config.yaml
num_attention_heads: 5
head_dim: 64
init_std_qkv: 0.0265
weight_decay: 0.049
dataset: "wikipedia_en"
MLP neurons of a small language model. Each row is named by its layer, matrix (gate and up: input weights) and neuron, and shows model dimensions 16-143. Each number is 128 + 32 x the weight over its row's rms, rounded and kept within 0 to 255. Numbers have three digits each. A neuron's up and down rows have the sign that makes its largest values positive.
A block is one neuron, or neurons of one layer that tend to fire together. Before each block is what it responds to, as a language model described it from the Wikipedia text at the highest values.

Description: Structural tokens in Wikipedia markup: the blank line after = Title = headings, infobox dash fields (- Founded, - Parent), and table cells (decimal points, hold, Total votes).
L6.gate127:137113070136118127134118164105187171104121117133177116115144113084070123098117139175086106187094136172123159084113118133137220199134142125178115122118145117108085088116092156115140138116116135146136105148132144115093119135133078067152086164152108101081094094092077155128171117110171121106116105075171123131169152099176136202115177092170068118127118116101115127189091169154143086168165
L6.up127:103110119088123133129095130164143182110133051113113105147172200133147102118072056187164130193054116142172156093107150122094132178152139117142211144130063127079092123130154145126137079130161087188180100169125142117108108155132195171186093182128126130085082084069111117101181126164150148123045176127175099167155108128092186079105150138136133075166128159157060160130106136099115176135066
L6.gate382:092106101125074129135200122114118101126115135114156164185145156138115115101128099125101066129136048098155125074158145231136154174161087090117170107202136146105103143097111140119078144074148145123147069154102161109148131080179096084123174084131135079166150155123146120104141131090131148134138104200236131129144149153119120128131111095100097097120126130141128190072124060134162065106155
L6.up382:193094136104129094093185130108113146062138138072140157160172112095117130135117104134124088121121117130068150093107136113156223119131154106188128115122181116139100161148095122138174100159098164143102121084071175154128160101165086075093100139099095101078116138116101102171129167132178120162122078070182114224085101165158153069163129131063152025123134106176119093093121124167149077136175
L6.gate418:133138173182174107133142112120127119133114109075188158129129155087114095133125095198100118123149167134159152067089072159140150129217082137160139110166094091135106123104142117094127137087123133146194117182123199104137108164169135121134099114122144071088117092136057122179129101180154098090155154097198085160149102071165110082144134127122069188122122192074109130173129115139083138200175
L6.up418:125164162164145107062097189175170110106072110130143153114148132169105106135045124085137115133194158153105158105168120148102173100164069150162086110157198137147113154132172168133156191082127120123162157144082158179191117109099157117104124137115196116148105096127161120120148120133076191125113149082162172124133082166129125090142122119110116204083182216158130129140130150110116081163127
L6.gate439:101107163143076080151092179109076117120078110143212162106092146144093088111140110126115150149145132115139188093114143155144168140147118125109119147207155107097116095122105113101117103096102154190171093194136163142046116141161083077140168165167125125098146110153121147094180115163133141123164071080137123162116130087119119044130123133143088142082132147129104110195107124195182080113132
L6.up439:136144161189106112166093119139123109162120183116148133164129132112138142121122163122118096175160163081200125102114151088193120130144147147146098110112197136125116102156098168091199133117120167165133117126138116181105174148134112095118070140141153118121095085105127111116123120134159123123125154153120108160116130118145162156162182160144125156096083132154166127177104103087135186079128

Description: Nouns naming a person's occupation or group role, often right after a modifier or before a name, such as engineer, artist, president, students.
L3.gate525:171095118156124099100071105112166117164165107142116128141130155107091134135139041153116164106149145094152093103095144135142146142148159096130087094101149152137153130102126095124139121114045196166109098133149092146131081131151137097139104125093097108147079111132077117143148197162150100170158130110156151167142099094119065121189162154116168163074158094122115147137109122144131049149151
L3.up525:159167131151155088085137139077158151135171115099196135097089133169112054073167066164153111127202105103127098069074134138108109132142101149118102117119166084177163064122112141172132092100126070152151111092157126147111101116149099077144171162164086134161099075120071154129089095153147104093134107111083128085144102107158120127050161097107169129081161132109085113135105111112160113137105

Description: Words stating degree or magnitude before an adjective or noun, such as very, relatively high, great deal, heavy; also scattered mid-word fragments.
L3.gate610:121146105104127100162172156102123103107106142107144140193129173157083121120127104115068059106133156100139128080065110112188109163145095112112100177132137062103070106164198139141164148110105147103139122144118138139094164141167127096083167142110140107115115145097125131126157144138095101180170091114129135121133110125170139184134146087132071203129165136127094174133116144133101082137087
L3.up610:141086172108085148119120101178117109142184110080105134125162137153120174151107129125111143127146115072122180181130106143184129156149155129131092130101150133118134081078026159085122174119100077098142179169126121223121173149225123149167094182161116122108141112140111088183136119188126133107111081138181142156111074135152082144171118183157112133102054131148105089160178084158079124136123

Description: Final tokens or suffixes completing nouns for a person's role or occupation, such as Councillor, economist, editor, actor, senator, chieftain.
L4.gate111:154122169133143139128068210121161159191139109100158170081112168164153150077161165178090009153169121113121181138085127116134147082118139112083116114138121133072124177082108152196110094089105129152143108098053139157137095140184080120073131138131131151181143126095171128160170115099158119140099157091134148108083140079112123150145173127117160142107118132086151140117181139139165118120128
L4.up111:133084099113155135130096157127124156125103142125142133060126170122192116167123191144178129136128086159123120200149121122079053084138098093113104128113105091109124117142106127162107134146084145138106141088099141200150097111160134072077112106156155134138087204116129185113027104130156194090084112176081101111134091145138146134143106180115150140146194118160069197123145111130166116134137
L4.gate167:111107154121079196131155144076093098170121092162112090101112111143107155065109141123182153102090153154170094076096125146127136120109158139076179106063100144057180131084119137164082153151147152160111143101145073134140173142127114140143153154095145148152107136118120075122085136088120094120167097081135163105132124060075132075140109139139184148168136126144156121136111129129129152141112
L4.up167:127112124103168142122165139081113106120126094093016125123135136156066115163098143098148125076131088128133113127079186095089128129113163116091063146087132048081138089112096169128145102105103135152126104121121109118141162189125100138177150088160120160130148089182112158175073164116156156107086115150097108159134101138165177136133076129113105113134123064129131169112166112114103131168198
L4.gate172:163118126157134113082101145137157124129139080152100176151111135173157082108095147129129115128191140149115141162114123166111101089120084138146126112161169154132084104135160171126133105121158110154099125142144148171157155146172054121071150110134204123051113125144104075110133123113190113154108069112116091112175103137143123094188095145060062187119076147113096114110136095102215147120132
L4.up172:145123078204148084128078122168102185165149114095148139145135142095100193125101112178127060150160152156109135187096120098112113116141082170155132104191130160139090134110133107141077090152104155172103075132071168122198108120168118128088172099133139161143088069102138160146183190142190136135086140132176133073092113111101169114146163120115083146129177109125148148131141117091123092144150
L4.gate174:154166088147192124182144156089060143162150112103064164114099142143094125131078125102099114157123151063185116192105092132146143126146106105120096103134169143102108085102139116052126096097052080111083064087136139093148132143211126088095127110178101165066134097136146136084117113113163106148160122103126131127137115101111108142170096137110142134111126075118102122199174131093154107169220
L4.up174:174156077075094149130050153137089165172088124148087113142145120187111067145088186120109119154105115078124117149116134127136134119108077147109111114153050101112061091084125196119194150169069081140147098087154165130145168157139138091120130118138078157087107097164141113110146112131158048123136108156084184101194113123136108139125097123066137119101162096150131152183181121166123172109123
L4.gate186:191109152114157141105089135146103169087161173165161100153071140130157149072147120092138099173110172146111132127125069210115116146119130162154115112115088186095089175118118071149081135136072085152089112113154130130108157101126116116123106052146146091133083181174126176130123139121106169160207070121095133102134125135085132065137183096103119106116178145143095088116079134144132123126159
L4.up186:194140128121161111177109153127073138105099149199170145145129092108133150188073167173098147156172143111045147172143116153102163110131097115168122062162141083127159128088149091092111110124128111107163200131148133146122092153076178134138141086110121109136178156166186112059138159153091138149114111102108159108121139141115093117106082178165169107083149134156113210141134098119162133107119
L4.gate188:141122126125167101129156110143083204153068161175116159198097157104127107140125124138116112168116203144150118119073112168096147135151133117140107127192102092096144115142128114169102117135136080167098126139131191108103126128108173120114151094139136082163078128141122112076172153130111158130157178108155122146108169123121098134118175119172138184134096137157146099116149145107150086129155
L4.up188:169182101132154120156156084124083125167096109134141118148106133139132168167105167121104122102158143154181129089099082124171089118127121083107090117176122153131134157090133152132160098115116124127101136079166119059104197117120158172152056178101131076156178093156114067049069189085089100146147096143168169099056189136127088074169165132147160154170096140125106105110130146116153088134102
L4.gate218:108125138100149126116073179086053183103040174132100163160184137093108157094099149128095157091100059083099189123142128131125112102127107112121167106123087147148114149108171133128136105072152141158127139137083108130139067147128123124190162110165118138102098122078165164055129145166153166110154147125122122185137184120087068106096159084103164138138123135129068124135100108107148162132123
L4.up218:109118115139060100120065127109065152151096146125070119193189132112122111122095093109117108097146125109153162099130123099166094102091082091147132071147113151129174121152129170118187152107117184146136150132145114129132091196106164138148136090099114143061110188106142106053105162155147178129170129135113087127152165137094143148113208122139172166098123139132112134126097166128129147156153
L4.gate232:186098130145089126112021127175141182086126107122094135096111121211140112138131150110076125133247156123193131119141149114091125176165139094203120143142183152162128128099131107114116136143140113175102065087168170142125123136173144137045119156135159078094109113094071129133126192119134093101116127092189137133165167160109115098102180051148116147102152156178133156152116116135189167152123
L4.up232:177115128170145194122109106104100154120121145172090120206153100129120129118139101207125092083167137105104152185130104053117122162120146081102120113128158094145076026152153069107160093132132148131155126140146089151140089075128141105122118107140102123163098140133130104128199114090158106145133128108170205146162150145147147161134121075155146082106126113161110139149103156087131054160062
L4.gate257:112132126090169112075107151137093058140109149103163148096106108045172058120169160166113095117096186121106183125099133114150160102144154094152046129087104138090146075110157109126158187079138107137086158123109114173081122118161118118097143072176131156078074088116106139161080138121067107123162093123148074121126145075143109168050131092142138098088095136120125110164112174138142168146180
L4.up257:136117145099136151137165066110154126137063103143177125135135099116185127152175117172122078139159156142144101144145128109136145140122131096131102150130155182125154113128086121153132179155158105197104094117130133135102124117129122145173143112202102143051132125155136162108114104151097111130126136120167112172157095109107102157099109158103103115162119146115128106103157146126188098194181
L4.gate298:173106112120174107131077107166145161105185092109110185092107162164158079107150090134150186151163185158132127109098092119108127084145109144142094089092171160146153132150167102144090169102126138159121213123172170110163060092169148132095099071196131209147088158145123092111197081116173115171094122140174105156088119091149112084106177096153142138055130086151110162130136088138150161138171
L4.up298:114156130131138123029185149121089119086145093095144105133124115141099133156170159210111121107165152092164100179095161110133061139103153096152204079126154183128139111156172078129121141095160108139155123157161094140137082143150114116154111095159103195086063176163089142167120144105117106126107130082109095136146080168100190133132114127159143135090093094111117117230142159151125145136104
L4.gate314:132156110132119121107079126122119141153151171045139135116057130170113070165137113140092131093155115177152121135063096119121092188121091157125227095099108123144138135100109082147147067167101088121096159108143106131113099121078106133162100130110157119100134117166174138054135150179186138146137139141102118096125087099108186109124154157090143106125127119142171143112065154060169107164124
L4.up314:149122074150114158099113133151117157114120107114137139104133155142122109145175104121162166157080106080162181130113106097147091153152094088091098081152119151133140185137103179132151187106155195173133098060116119167119106082170187161143159106126179117099064137107110139118124102165143086168121064096067140153151133125118115100135069123157164068087144154130163133043159087202163109143161
L4.gate343:179154132139135136146166137138123164134120193097107150159122098130097114139097109084090104160157125115141157110153159190157166180126099112108164123137129127119082127098159119152108157158121141156132175157101143188167075136114162100108110102102083137128119074173133140120139122127130117169131124084142114109062168112113122096129127078072018195137145127096080123138151132141186129101151
L4.up343:187085095105135154148121126098126157128146082103124131118147123123158152167124190136088102055164136066138132142094115104151125080113110084110129137089114077132154068108123133128128162128126111082088160136091145127121154120102100164116163096195114139147147214139100113137114145088134142188123163117099102147088092227119094178167123120217129143146052078155142159093171115119175181108195
L4.gate457:118147111103147136136124202175120207099116133110112137130183103136143096105132124168084113183108090085155128093119190151186153138125117095075171147189173118124128154153169100152098103098079062149112048140113090120123079117125132117117170155146113127080080116106122103110148149086084100189123134087136097179146143182142114098106087108144160110159109167091102128104090142085151111095122
L4.up457:150122187074126110203033137134104153086085085130133108180117126170176115108093129129166161134104103104125130140160155145148085100089149061148108185107152167101137108102176130163134146138134135134146122128118117091200116158172162130095142154176169087107088147124174135153153140101125132210151125094123158145158151101146133127123107166142183159086148126107095108088148125100166078134159
L4.gate460:205121118127116148184129119119136088166121099141159075101087084183104134096120157116132124091118106150161079108160085086157143149059109110168207116097104112098149094122134114158136135137103144164114137117133052107073064107110143150144091112146121109120098098117145138096136175185118079127180107079115149095101133108082188168166109128115111109160169136103170129178108154139138103129122
L4.up460:190195088133177102122139154068116161134157135119154107158130147120091152122096103115128116136134119074149133148095125156149169146117157114115080137161164098184138181118114110077121122121162105193082085069068135145138131071204127136093068111171105136092083064135159108146097117071130133121134183080106078133162126122132081105105120125142131081152187119149077165107101134130213099078096
L4.gate477:140130128102181089083118180174139229129069114172133174188143161125119176144123154192104093144131066146167116136077181120100157165145070093119140096123161085140084106195142126133068131098147134181081130093111194137154120126119132108103089154134155147143142118049122178183149151115125130182138120128120041160107172093102158110167122111115123149157132109152053115110127138090137085136122
L4.up477:182062159110084142128132120141134185148132121147108066114089132174131179145095145142134139101130157165151066103131157105196157188069094151093131099080133107135093117119117139131136163116167132157062104068078107126224198103143137125127095122158132154133099079112124156129069154137117076159205104104092116137146139116064098140176109107103136150166138120195113156102144125141158106189103
L4.gate559:180182112145126110145093090152149125104206165138115166174104143171118123129149093149124096128174150183148153149116117140112086114161110125120112121183155171115096112106083163058101105099093079175089070112100181115140115143172095090131141073164157131106113113117138100175151134121155135113133100125189104113150125105118099120135119158076074129087089147113093116167193118106237123127170
L4.up559:167079107135108067135106089132159094067134126099113084147117153146169089166101142132105114080161151183129116187132143055113119100100151119130093167094138132136121117082099110113168122127146109131114047117101157155209174132138124118161114132200119149141126147183129100092103145146125130079158069112150157109129109149088112110157111163149146165125137131142152184106189153135168147110182

Description: Colour words and simple nouns used as the first element of a compound or modifier phrase, e.g. white-tailed, black sand, home owners, gold medal.
L4.gate54:161135106143138159154174098152116110132180189147143162148189082119124127113121084167110145123131132132161092101156225157069112140126098107176124162191148181067175131119184169165114141101036103141129131117070141096078123137164146088152170119083119149122152132126131128101094167111119149081121151117115150201048117150150164162127132117158140105111159202085072126170100108110178088087190
L4.up54:127131126089131132056168159157127114119165140135125123130181087145152090112117142122099109151124153196179040127116149114156135148125136138087105142126136143188145114143162132144092145105072121092130152075082109093144179077131112114138087097073147109163183059074136081134147117128149091149046123131143121149111119126112190153122141117168149154075078144127107142134105118129078111164161
L4.gate72:087118149138113103160174165146147126088065101128084143137133070153112184058175150119123161201137089117095156155092165144094161105103150128134065105102070164143116117112211165136123158066142150145065103174121151136112102084132079107166191154136119102127161097096134106150164172079098089159186134131141103135184197124145147162102130098159095091169152112155082140174151165154155146099127
L4.up72:107086169176142116175113138148145142135092083139048133107128123173103114132132097098139105163138122162064113143158111107145158141122116177178089140186138146108065162092206159129171132117102103110103164162114158128107091085092092131159142137150151160109143088142115143166114122113056141197175181118101151137101179142116135165083072108124055115124166136156102081142205108126158146115154
L4.gate108:115106077067126158157123140093085072140103120143116179192165109152161141056196111144126119077122140126098151134124122118108074110095174091099117147147091163118104045123154082085175104125136096107093084166068120168160146059186123127128090143123164177175150159115118118105077149142130178107149107123114144124117149163104142171173143086099103153133130166111055134084142115172145133173075
L4.up108:153131150103111184153105125118105098188143116170085135213209151190121086111150084135171109091077102140108107114121184120086149117118179153123157145128111106119202153130182138113131123148162125087114150150070089137063098115160114113096123100080063144171126115113148115153116146072102148097094162183083121072124152145107107136114113153159131150131175167180061133081060097162127130138101
L4.gate239:112125077106118117152174147117136182104130148192149161163088127141125181118121136098113193093151128055178136194153175124120153163147148092176106171128101115078080139098188130150118175123102151096143120136119169100097094076151119076014136081171150073161174122106136097138117096137108129103125133108138113193078158088144127158147076140096121149147143148137127138156133153115143072122163
L4.up239:114120076122141142155174143121137219134124095113136129142104156117149159109105152108095165114129145104107141184103106082115104114107183157139108156116109152110155123137184119168141191141130128123153154119128138113131175084167140073074126145192108108153216119126137138123094131122061162110116135126119115088150114107099116159110031073129139086089185148108088134110076119125156099146143
L4.gate244:120137045092089115133164131131068086123116180066133118146175126195060063144157154151094137104144114125140135110124145119143137143115154116165165089172117131118130094111146106137172132142115134168193125091152139123141161150112180112151063113155123074083109084096167089208158151143113104108133109155161125133121166136132133143164124074142108137095098116092106137175059126107133073164096
L4.up244:143143134042132140208145108176136126110106081188130138103123045161176118078100146123103172167092106096139100149128141132135124173123104087159139118102138098084081109084114127172120139163139130146122141141118165124122168169171095159097103112080117066104187134111072131127132126145145149121125168076136126133169147126123148122109147104122070153130138159134121078137142089114104098114127
L4.gate262:148185137120138158169178094153083081108131163118145145169135152096123111099095142130068135107107095126139128122117161171139183146127098145126155148143087138129136083158179111106083096084079064141133146185108157192121133118149074090110170062145095092135089122110131134141068094172143123189160120099103120162126149123134087108132136115167117139139151116117158115141146150121109123039107
L4.up262:136160134122122139135099087127102110161131154078147082171089125108098098159108171097065134087106117090187095124080152136141140180145137098151176105162062184106151089118164155108131135150128106127155114127153119163141167090101075107156193041116142137130051152158192157150076172112152093166159135072073114131120130129056107058110192152150157112132091095098135150169092118093059108139111
L4.gate362:147176124092128161120157115151163159077148140119177167124176116142135122108144139177137117108070104189124106105063155105152109150149128103164138116105111180093085073085163131108129118092103080153125175131128128128143117112146069084111153169152097136108126083145082104101126182074124152133088124142106109175168190138117102108132173142123119154106165160074132089128150148101142124128117
L4.up362:143123125054108205168109162077120102179107102148104125072205151145105149140064190146114180030123163178173145171123185129162140137128140119029069120108040157169143084133179131165198169136095123129151088072103077182132106116145065143177155173127108139155194154168091095117068133127091087089089102150102149148147149104164084124082139107164137126090125129170069166143080148113162127151120
L4.gate369:169093133172160067183112143159206156152149196102170173075087115133101188104124085149124099155135099178143179117153114155146192104119172140072183072172099157132049123116099120122080149140163118150153096174117194127087123141139121166092113140137143142157144120108126122128107067125098130147092081154183119191161097178173123087152079096053096166149212156052147143119112121126164167082124
L4.up369:159094140148209190169153083113141173162135116136126102163145109097110147121128154210109127096094135118134149137145145076103143137133154120134156113124075096113151195114082118100112144169129149132194150110186157150131202144136138088122126216116087171170124123094137085097126122147167113056132120121129121113187142164133173116135102147183120082148113116072111119090112129149073174117076
L4.gate396:130139132112102142082142147115149184100052087106105140121141091146107147073121098154155110137144176110148099057085115154156182117118130166215125103115153129110103099108166125142138155060068081082138182173159098172120173095173120103101160139124103118132138196156088152105090097124154134131120116110170121111098217067148130121166185115175126138096196140191090148158119122116120115122112
L4.up396:161177141105116135101109138146129120180079079103095123153058122118165155104088057118139122132104184134080115112157121138160115199128129139134157142077112114113136123187134104106146138045149167157157189131109081192041125133098105115146135101136093099172115133144097194103120125128177130111097134137073122166098109113100126135107110146098161121043187172181124083070130072141139181108157
L4.gate408:127126130136131092145081093159138167131158124091147110120145174108169154143113160180146147124150108102138088134112156093133127143109150168101120122109173127105201159140104141159114111125132136171075141108115093146104076152122185110076087197090135071097135174138132150099121156069103045138143144131069077084071178171090137143085161112134068161116159090123122112087094135194081132126132
L4.up408:106146112154144133178089142141141091168136097093162125114141107060134131171105107138165135150111119080126083131131157133138133115134190154096120110120120171119080151185130144177112080117119106133116125122137166175094130079063179104152147133103106091181110104162107153121110107151173142180182134099105148183108170127126118125125185150148129175187140122181180110115136128100190136133054
L4.gate444:113125169121093146168190131122110096123104125167125138157110142152115115128130130144143119123091155131168110128139134188180117134181103134098190099152107179076133078132141093100086211130191079148113136172062087158042142086125198146154130192137159114118162172165112108113113116084132137183099079167146143173127124133150063159160122104122101168159151151109061161152105127177100096110118
L4.up444:138119079036163189184110164127200113130132104116145125138127108076122092108043119134140125101122121154160193134146130130110140114135148131152139125041149125124193149090116139118100172138165085160097117132104093179151121136137099094054056108139151166125171096078058123112075128066126182125127094097114111143097104136128124119108111142116126194145145160117084121123141232099095111120097
L4.gate494:179131104093075126145146189096120156146134139150097154106134204063083152128135208138127160066158144136137155117116119109108119184168129112190079068165110096117091106101136133120149130176152125097098120110176164110130066125142182141071151103122153085112104120110123094106141072152112130093180130174147138124125185099146130107079124118159078179174126130130170152210099135119173097144050
L4.up494:168137156020153153151150157152172127133128120120150138162167121160159104111164143128094103081075119162096168116140079080111114153155162147129179071112178174133138144113165113137140094186110104127118139117056117073113085114130194117137170141127181174095100094118075080132102139125114137109129143085104092195168121116091132078185119153126157090130128091179086101142158092158135108131070
L4.gate514:162160183145178141113163133124139068057110170160122122138184057128126163112175097200115156105115196147088134093091123107113120115122085137152179093170104154122156115099111130155142111118123066150122104136159103174170168121121171130199178133118106092118137109157166093086128135136074121157080144122123146127102115166139154143153164135099132148117104143128140131158074194089108125151128
L4.up514:182152072098118144149105157156142094193150106182155116161129139131138148097160120099061132099127096123076142158140109122164141093144110150107135118176116194073133065089142152167180116117179057103189101102103145168127155130107084117119136144163077076153162102150087110106104151106157103118078130026115170113136133135133130167177068204130145155110072146168101175162127179180146126139105
L4.gate534:136115145099101180143159145093085123152088174129116146153137122199108102115148114182147122145107151168055090112151135155139140137086113167159114102186155114079177141035091127117132208152140105071143156143197178147112203091106198193103094146164132130147159186115188147084106115084082154173174193122126150179147167129103089096149122111088104177188115137095088149121110151150163118126178
L4.up534:129114095104165130165167197220171081126170133142128122191091101098114136160133162117139086100151138095053089134108184181126134155118148111108154125132162160031166139139103141095102168136122144063146203179142161137147103109128138139106156137166067110134144156183123078087073082123155122189134139172094109195207178097156089152124137136131083156160160199144155142092153111081109071110085
L4.gate548:140141118156142132163150126158112053147108155103157145204171158148117141057085121207073076122115152156075109147087166095137156109132167114142154174105070198099110129139193085144056091090108124130124165153098167152091159168143126161125122134113095149117126136149153101084102147121106103175171113172106123184144170112190098132121131115160099155132127182116103063088170125132164103099127
L4.up548:153100138116122189147119159104111100123098132117113131207133121154102090075114155156106147064105154118075084210136111077120165127136147074165129130115133174106089125173142087083130085108110124130075142122126146125110207098174147123132132148106127132139129124112089094117054152080117114116148111096151130156136159117142135114129147091164161125129144100174070117113139139103114147107122
L4.gate613:142124139135079101113089077157145136091142167000114135134198196150203147145105115142101148102164178148198113124124102138132167128141145057108141139142116182170108106152132144157188100129108187150121180095099141118146141126113116090141111142141084146121150144125120097157150139134089144115144180097075138176090116205126077073093178149201077161128120095123083148194132156117182090076149
L4.up613:075137109089077120129136170117158109122160133093138119127118068213173166139155117087142179163089132129128157127126142158146151144134125116113131134163151163094086148101109076161106165087091129221108199111167091167113173099146131076105120153156156154139192126132135098146101058132167098201171162109097145102129120144108158171207178143138112153072122127121158151159150091139128122100126

Description: Tokens inside formulaic Wikipedia text: list-item dashes in infobox lists, decimal digits in census and climate tables, tracklist titles (- Mouth, 584.8, Red Sky).
L6.gate38:071127092143140149158170108134125141135126121138141147145194094157104133085124190128119134147179115063166129107112131092128158093121156112161087114123164103153112136156175112085109148113089150102109188112101154129126112045165128122135197138156068122177186166133112091101135097124124132069188121196163129122111136101176105169128187082148147153132171181155119104166088105121151129084060
L6.up38:124140074104132140145103114185112169118112124113082149133143109149126165072066184139110176131127119099084106098161169124118189031085151107160078069167124153171122181129157115118118109131108132150092136129095117092119132140098148122087132125138147108184166127111143135139101092155139120132155149128111160148100071113127119126109141067121114170138141163145114181098148095105121170085111
L6.gate113:100132080126123122182173077099073088144149117112101128099156112104103109124147146104032132079053121117114152199094170103106222108159089147145087134160151115189102131128179183103113168155138191097094109133087172067148155122128148044128167139131130125134125140126152135151098195138142091073149180142175135137156133077128062101136094062122063141117126132139098151129169095102154132122138
L6.up113:131180121148143159145154055116139091107100136068131110160070139113095121155152169126119076020098142151148106145106115132175171088096166099162149095102135108127188126129088154054128126128116181120156116155101111145106133144128105095148181068076115034115139116144167066117143157150174138134121138145130120173137107151158098120131086110123066178112209097147118128148079126069127114197154
L6.gate281:171134120178124150076167155132117149126130190167149141129139112063130172077185144139155180110151110155097150141120168148180137075161137098174125115183170139114111119149156136118128064102171108139090118138134134114112176124164123127091129121106100122120128094189186111136073141100144116122139134154121150149175195134166139126122205111149074093058127155112112136116110136106120136116064
L6.up281:103188061052089126124123145132102163150142113070185140095129151179121125094133165172102111096114153151118143076104176102151156102107138119129148120105136106149168097142155160158152165114149195120135132088139166090149095126111095103134107149201130129117172096132086127179118103122111130083178135093125095153112192170111163088089169087162072160080147106120127215149137130095078220166104
L6.gate593:158119154083113138203164041102163132141143096159160136155154156110077117130153162153111161058091183095160102178129172070122145109143151078122113088092209155171099118123155120111139101055121086091144076132144125103157140159067110110124173150181132119130168078086146139158148171137131098098100132147140116137148159079163148122104160082154114166126156161114135136087075127150093123078061
L6.up593:089123113101156143133114148103147095107149091128148109115151140119163152144106184147133118114144151129192155138112106073119090103127157064172115039106186137145171209081136104133178133128131083112149088125158122142067162115116176098180113116118152077152155105121084078174177174221136123099134190131082147137173099120151126083112167114112102154195136143109155207155179123119088164114149